{"hidden_size": 160, "num_key_value_heads": 5, "intermediate_size": 768, "norm_place": "pre", "positions": "learned", "attn_scale": 0.177, "init_std_down": 0.00488}
MLP neurons of a small language model. Each row is named by its layer, matrix (up: input weights; down: output weights) and neuron, and shows model dimensions 0-95. Each number is 128 + 32 x the weight over its row's rms, rounded and kept within 0 to 255. Numbers have three digits each.
After each neuron's rows, "fires on" lists the tokens most often at its 100 highest values on Wikipedia text that the model never trained on.

L7.up437:138090111132126129131133186116109174134155081110091133101172105167115151106089184084175134129120131124140192152182185098136114144085143065131099139178127107140096143131085070163175147117136110126116089151131137154122084165092127146097123149112129060129085177127105092195125124172123045113
L7.down437:121128120075162105107020139112149130082137115129092172109151089126119177124128212144086093125119163089152065135158132118210118157116134148128140151134119154148122152149129113157126143157126109156046159148130124131146135186099094042188147152152110149146071143104136099128091175125156149138
fires on: " |", " and", ",", " of", " "

L9.up357:169162097083143071140146112141114112119167123156090138157113127119120114129157128087088146147172158103127119154134165178078085158152154100111155123126068145085163194145159131181122105142124096219145047102109185094092161095075109110089109128075139110139161206117157172110109093195154142144
L9.down357:138128186197077131112153123116139110143100167106141151145085174099128158115152150140095098117115123113135099139137126086163179072086088132150074120130128076172149075163074084116115091102119141116144174055155133135185158140149077197173139128154085111147164148159155098223181157142113152159
fires on: " N", " not", " A", " T", " to", " O"

L9.up447:107098124097202084106062126150125122117135154129154099122070194109092186086086166122151159133089128139155120116124181160189081168152147086176093121131190100119113128114116109112100213138166094146120099143151073097138082127114095146127074040097128152186115099120177140141197131115124086161
L9.down447:130081093113103196137126126091124119136118122099133052134121132152180088132171116156150190148098144159124184102166166070087143115082131124125143095091123162077142130164138105129106066140128101098155174125090095140138102129146136102180193153108084134100120177068119123145122086083165182117
fires on: " ", "-", " |", "\n", " de"

L7.up568:093112142102082110134212150141195121135144107170134144122121129151112146144153138148115177121103107094145125118137162155131178140107112085141213131164113124171095141135147145094114154099078117085105100169112133120137141097152093092128176183000119117193103114141101167168121067115150118172
L7.down568:112147134135162121097095114123066138092139149074175152129085144084150181149179137149144102072082180085118136108142120155112201134118085150165078109145131104124108129159102115148098153163182067132076131125104017165107098118162087128095137137124184095176094144123115081131112171114088148143
fires on: "8", "5", "u", "o", "9", ","

L4.up20:130150173206110116160176114120134162136135084070082118120077132113153116090159112105117170093143104141156134133133142126117136136125152139126112062127119085089196118104139140108131175095161128098173135136146078098132153098129180182144121156105123150164106124103119136095188031086126105139
L4.down20:153140120133165088188148136099127138112184115115180190096090133131153139170193094192123143154080120173159144182096098130074122126091168147171144128130130063169169137143071098114149147117080099168114096090116081098122095116131130109119117096131146193107133158129178104097134126074117135091
fires on: "2", "3", "°", " ", "N", ":"

L6.up701:106107135122139109123129101131154123085081206211123082087135097151111127104120119112146072082135112063086098136143103136120227138177141115100109190145153108113106102191170198121121132121136172134089133098128130103144091142141100095118108195123084135069153116144112082146118094201127133148
L6.down701:137124100069164106116094102100118186150160089125179040154149144152129144132121122100147154097151114121094080136111155140132127116125135134149128110134169155089106075141065163163146125120027075123096078103140112161136117131126152145162123068097201121186150133188114106103147142122131104121
fires on: ".", " the", "9", "0"

L6.up585:091085160111129189095208105139075161112102147089157153073150148194116159129176109113142124146151116149169144160229114112080123170113124146131140093113161107161107127134099075166103128029132102169110050157074174127150168140141107084102153124047112104119164131135109137126195080156107129093
L6.down585:141128154111184083175139197163156157088153178149121157153123190093146165150067144103125114108096117135157086083064188115143109082122130131103169111125081233103173179118150163109109131111107147174119132126132155098107117131099141077138122131139121155165221105115143114131108140128139165108
fires on: " and", " of", "0", " a", "."

L6.up638:086164147179173174173111077079194123088145089150074155131138170159099106141131068122083158115125137142131093151173146098133146094064155105116072064173136137114137118131114101195105121115173123143084117158109151116127098199160090120096135104123123119113110131154156114194087133123102137175
L6.down638:196156117120155131146080136147113108148145099127163128202171133171122177085118120110117066126086117119117128117194139112152151075107108135152076189111119065148091134216118127098148165172098069117086143180134179105149126141124118168144134135110101127164076144140159085096111186142141134138
fires on: " a", " an", " re", " the", " part", " in"

L7.up112:138091158162118123095143166129077109142170131108106170161147087123166096083135104121113127133107138170123090056132128091106126154125142076104101129176156085118196170129162205126154126145096176135110142086139153115091158105166155158125120141116114103123087107172108140096122052078146128173
L7.down112:130166152109149079140145116152172193049165099146121168167097160135119176164139122155178105169098137123123128117086130132155116093085122112151093085142170129106112126176105083128121121169137094159151079127157120067166133116145119104116051086103154167130147099130100168082125159126078113116
fires on: "2", "3", "1", "7", "6", "9"

L7.up248:124130100202121187125124130086096148074141133108097153091037105103133102176106086080147147114098126124134145145173082126158113143089191133110100144192110106123112113145161075170102149141141108143084142116125135125104082143131115061130126105119151101099104169136129127065153171092142076113
L7.down248:149110112094092138168135108143017167112168142101089109139168148164109061148169128151131161098164098170049134146151164114109119108142094158098148104116180150126120159124165172186162107111149111151133141074043193130154154097093145139116135128105129127154106173102106141095138082120096121136
fires on: "4", "0", "5", "8", "6", " several"

L11.up158:158186087159163136100108142109141130136158137146132102157087100083142115113117128125149127136038192119135151172131142142190131091111147148143116075156163142141148140159104079108138153141159082143114159121093112080186130148076133131188090039119159131083117152111187126092139149062157110162
L11.down158:114067100132125113128101132119169143100146166096099098104114205049198136110127143159038082085103069125132146089165113137071119127102110159092055089162076156080102142159166152099095154138068184123102142130115120078124125089178148140148135117100044127134190114106149111130095094152117180144
fires on: " ", "-", "'"

L9.up309:101184074108167151128152114132151102133100172161137112102061122104103097160133074130197111125155069116144115157085161126163185112138108080095156164181117097100141156113117116127096157172071169143112096108122149082121088089148112050129158104073107136132152107107136162133071077185133110107
L9.down309:167061146127102144121130104090067174151164114133135105137135163080150188093067121136053096096134116103086092109148081096147100157108122179108108118096163181137123112164082161091121127131168154137117140182138071153198160080099112103077164130145122139158077137181132144147132129142105166111
fires on: "9", "8", "0", "4", "2"

L8.up619:106108074102164138130088147122137129168141174121103092065138175074133145129120119124105173113144098109078116139138114144146134113132175090164092123154188139092117154211062105085139153097164130086187114205090090140174127116116160170152111183103143121135101086093133121170160123082102092172
L8.down619:126148113138135148130151119115112161111116055090071143124107181118188164133138128103103186156125102177103099095151108082149118075134159115127101183107091095183100153119154130105094184163120118158173129121106025068106110160159139119147083130127130152193151187160156080065170112121083081108
fires on: " |", " ", "5", "1", "2"

L4.up526:168196102124153103185101139121172127122166096060122124093150122163139186128161101099092135067171157199132121121134177052082125146167128096074071121160131116085010083095143119150160099151109136097096099145144172156095134153152167105123130137132134132101171098150141170154139109130164134089
L4.down526:102106125155125107130145108107085111101123165186183141187118161095153064097103146095126108091112183183164135129142048120132155127062150155088124143192132119164146077137153090173088144106105149142082110077164056087136110195119087066129121080123133137080143178123127154116160124153076112143
fires on: "s", "'", " of", "ers"

L7.up403:112172114175101117108084097114134103080163132117125097121113099118054085104168151146094164103142141194089090100173113150117158124128142175070118112123086145115115136128149088097149170140211127106133066110122098084092119175121110150071138117109149116146170150115145142155100127131156170135
L7.down403:118093165163157148146120136161072125177100112106121177146060116134152172094105190133072072165146125078174127114110087097086096103155128116158156170098133121186149117152164180129162119115132155163093158162130127160106129114136120130172173100111104121162076122131121189109083091187102142133
fires on: " the", "-", " ", " a", " Con"

L8.up311:092101131141133145067130078109147106041121200058144118112117157160093107137147069138102120149131092107088098169100179133102158187177129108088118109208088141137132102172126107117047195141120108156107133136110106100095119140158130129086120193159108140173145145155125128085148166167164170143
L8.down311:152125111174122080179170141137097124083184088115171112141129140112126143142082109135117131050128172122092113128115104141141101119102114156129076164151102101148125135105123115181138120156102153142147073081211176114110175161042089182174120127108138118125104146062128144165177171160125047138
fires on: "2", "s", "0", "1"

L7.up140:079162120144124141161114121162129147189138099148156140115119197150122186119147130086098129168135095150135109134117085141078095136102134090183107158127137170160107145103149136118123101115156101155179135129077061106165092138116105091076096152139161161140087167068152100178073103145131195133
L7.down140:115167175101104204156089090173102128127157162130132116134133101098134091075129075113106085148089071143109142077128118117130077099180124084136161068157095139156106091167149111181131129131136161157134133123151155135117139102179143070084104196124150072143102157154154089141134095152142144072
fires on: " |", " ", " Candidate"

L7.up22:094132130160176122165151118118115105112079168092094179160136084097113071121115066076194128161105068112103155118106115127148135182180167216165119144165122107130171166166142147091170156154118150105125105197158109133077085131134166129104144127164134137110096132144151139127087104188069116144
L7.down22:088158151106105093131100107148155126111139133137103123151146195113143137207112144116133146137144137086057117144105132125112105081119120052067135127164114172104126187127099101182139161140154179087185162071090147136216113152090135033137103163114125062118174153128136154130119064074090161110
fires on: " |", "0", ".", "1", "y"

L11.up634:141156110135126115160109079074178158093140141079124146135149126123154075175130093111145112108132126153132080131160149088197158141195128122111146100205125154123159074174116153154139107116098169111132143100139081137106094112178094106119125094133133134169100178199134128173121137161098104115
L11.down634:152189100086108116123161093126068109025118114102153138131129146171132115137098100142117150137082102088110173118133119167149110145119111114164155127134097171090079139136124112110147153114131125136119102152179179090168121122111131130167168101166120090094142120101155127125088072101129076145
fires on: "1", "0", " United", "te"

L4.up369:117119106053102123191103129189168083113129188103054131118159106147108161121183146102159103137149147152069090080066151156111134135128055126043140095172147073121073142158100109108091108080126140161155110138100141123103104147129146093151148144146145092148126141124128154139127160146139116172
L4.down369:143125130130085085107148079102088165107148179134116149174123125137116115133124105142115097041121102141122127192169174085138081156141165107115156169131078121115120167107099122157116184126110183183124067144150120099129120133063153053115132143119104162112084118115130088116071116146023113091
fires on: "'", "s", "ius", " S"

L7.up34:080143122164113149107138142153137176112175086175150101088099088128163159175132162167093150100088171148139137092186122083078073127113153074100067150165113093148137163138103138126055116159099121129091114141164156145068080137129136145116149074047096090096135087117088156084195123113154125140
L7.down34:169150158071143139135087059142134117181131100144042148145184144137078087135052115091179122123117113075138075146152138126117173155166109109076198132084128134138139120166168133086086143139127108161114122115124100139157132097151145086101118158111169175198079110095147067138147127132089121132
fires on: "9", "2", "i", "ti", "6", "8"

L9.up500:068129117102077175127097100084114101171107123105083149144142211149112068082215111135164141138134090153084135144076157081115156088092192092138166088119123132100129112158165119124153130154099133174138173098119104109125141156143103082136160124157156179124128135108151105123122092046155155120
L9.down500:114147101162132174089104123131145161062181117115118095171072104106118144123089121146118116146089187100097143121097092148112189206103123095146103078182137085095122134098112135160140126167150134070096152139099057118055123150115116092113109119078136116126095137196150147150138127100091158125
fires on: "1", "0", "|", "9"

L12.up668:136103126113074205172184129169175092071164158114114129106135179190153057122107147152089162104120120162119167103074203118121128159139147137138148101125145161148141128110124192132154120114168102121109101128108124114135153136156126130130152185121170086150120108104180189071112154137131068132
L12.down668:165214094161118099136176135105177118127119126105101077162088122135150106120079144093146109125131159112109130187120080095116142165041107127124122183112106161121107172134122120093151121123057123129093122099140135074124110182105136108122083078094152071123146123095194134168205164182070140119
fires on: ",", " do", "ro"

L6.up180:129138113084072150144137077103179117130121114156091192136167093124084063063152135155158136111151145159112137062124131093152136152099076126123122077154146177122180132082156132110108123164122141095107050151106156122179137211157124138111175079100165091207090167154175159121159117120098105136
L6.down180:145161107072144112114097136122130174109146101088201128140117116110084121145155101135142156113154087151178098136122166118054147136123129155140128125161108134147107180090114093082155152092095107059072095150150189126154146193108072151142102105170159103146116122130137152104189166132167138105
fires on: ",", " and", "\"", " as", " to"

L12.up539:140123172118108167101094124094147115121171163149141132108194124164150119136138153163051138096148099151124147116070090137098124164117189094110100112196102146143122119133155155126152126078115154174073120127152091091122108169134078144130105170165118092131100157155169139052121128137112081086
L12.down539:123098163130185152183035167121143164106134141089143201177130122094131100103095094123107119087143149083171125155136168112105142157098116080175135131120138154112146109139168112132116109084101135085158095091126069107114104222120114152113116094090124114151149142126183097057180145136067109183
fires on: ",", "),", " its", " and"

L7.up734:106113115152094073179079113135093217061137064156152092148105128090090142197121090127151136157120121154096161116177089163128090165087165118127088133144154187199148193121164154097141146138155103132160090122138136145159095159121163076079131132105171185159114115055089113140156102137123180109
L7.down734:124061153105118150118110155143100127143130211173182201148163181128080160096087196151122077188116161112163111120140123104140117120175068068096144095137135146128109087109101127141158162123077144127111147122126171164123147129102091094098182115055102126157152125122151161152124134127079139193
fires on: " |", ":", ",", "2", " "

L9.up258:124145107104096119117110122127077155113108118144154097111055053130129131165149169135140129122051186132133107120139106128121112126128139084113119104164077167178175110185086087116154171157136094140108086065069157128150086097119100132148102081150107136112079111127181167084158208131184150160
L9.down258:189148110089095177147171107140102169107150174084125094089146152065165084084163119074065105163177061084099124116132118149135181176091178132129101099136104113150104135118182133095103091191076154149155123135175168125129133186147115116082105122088167138173154109159163096100107071115119130108
fires on: ".", ",", "–", " ", " the"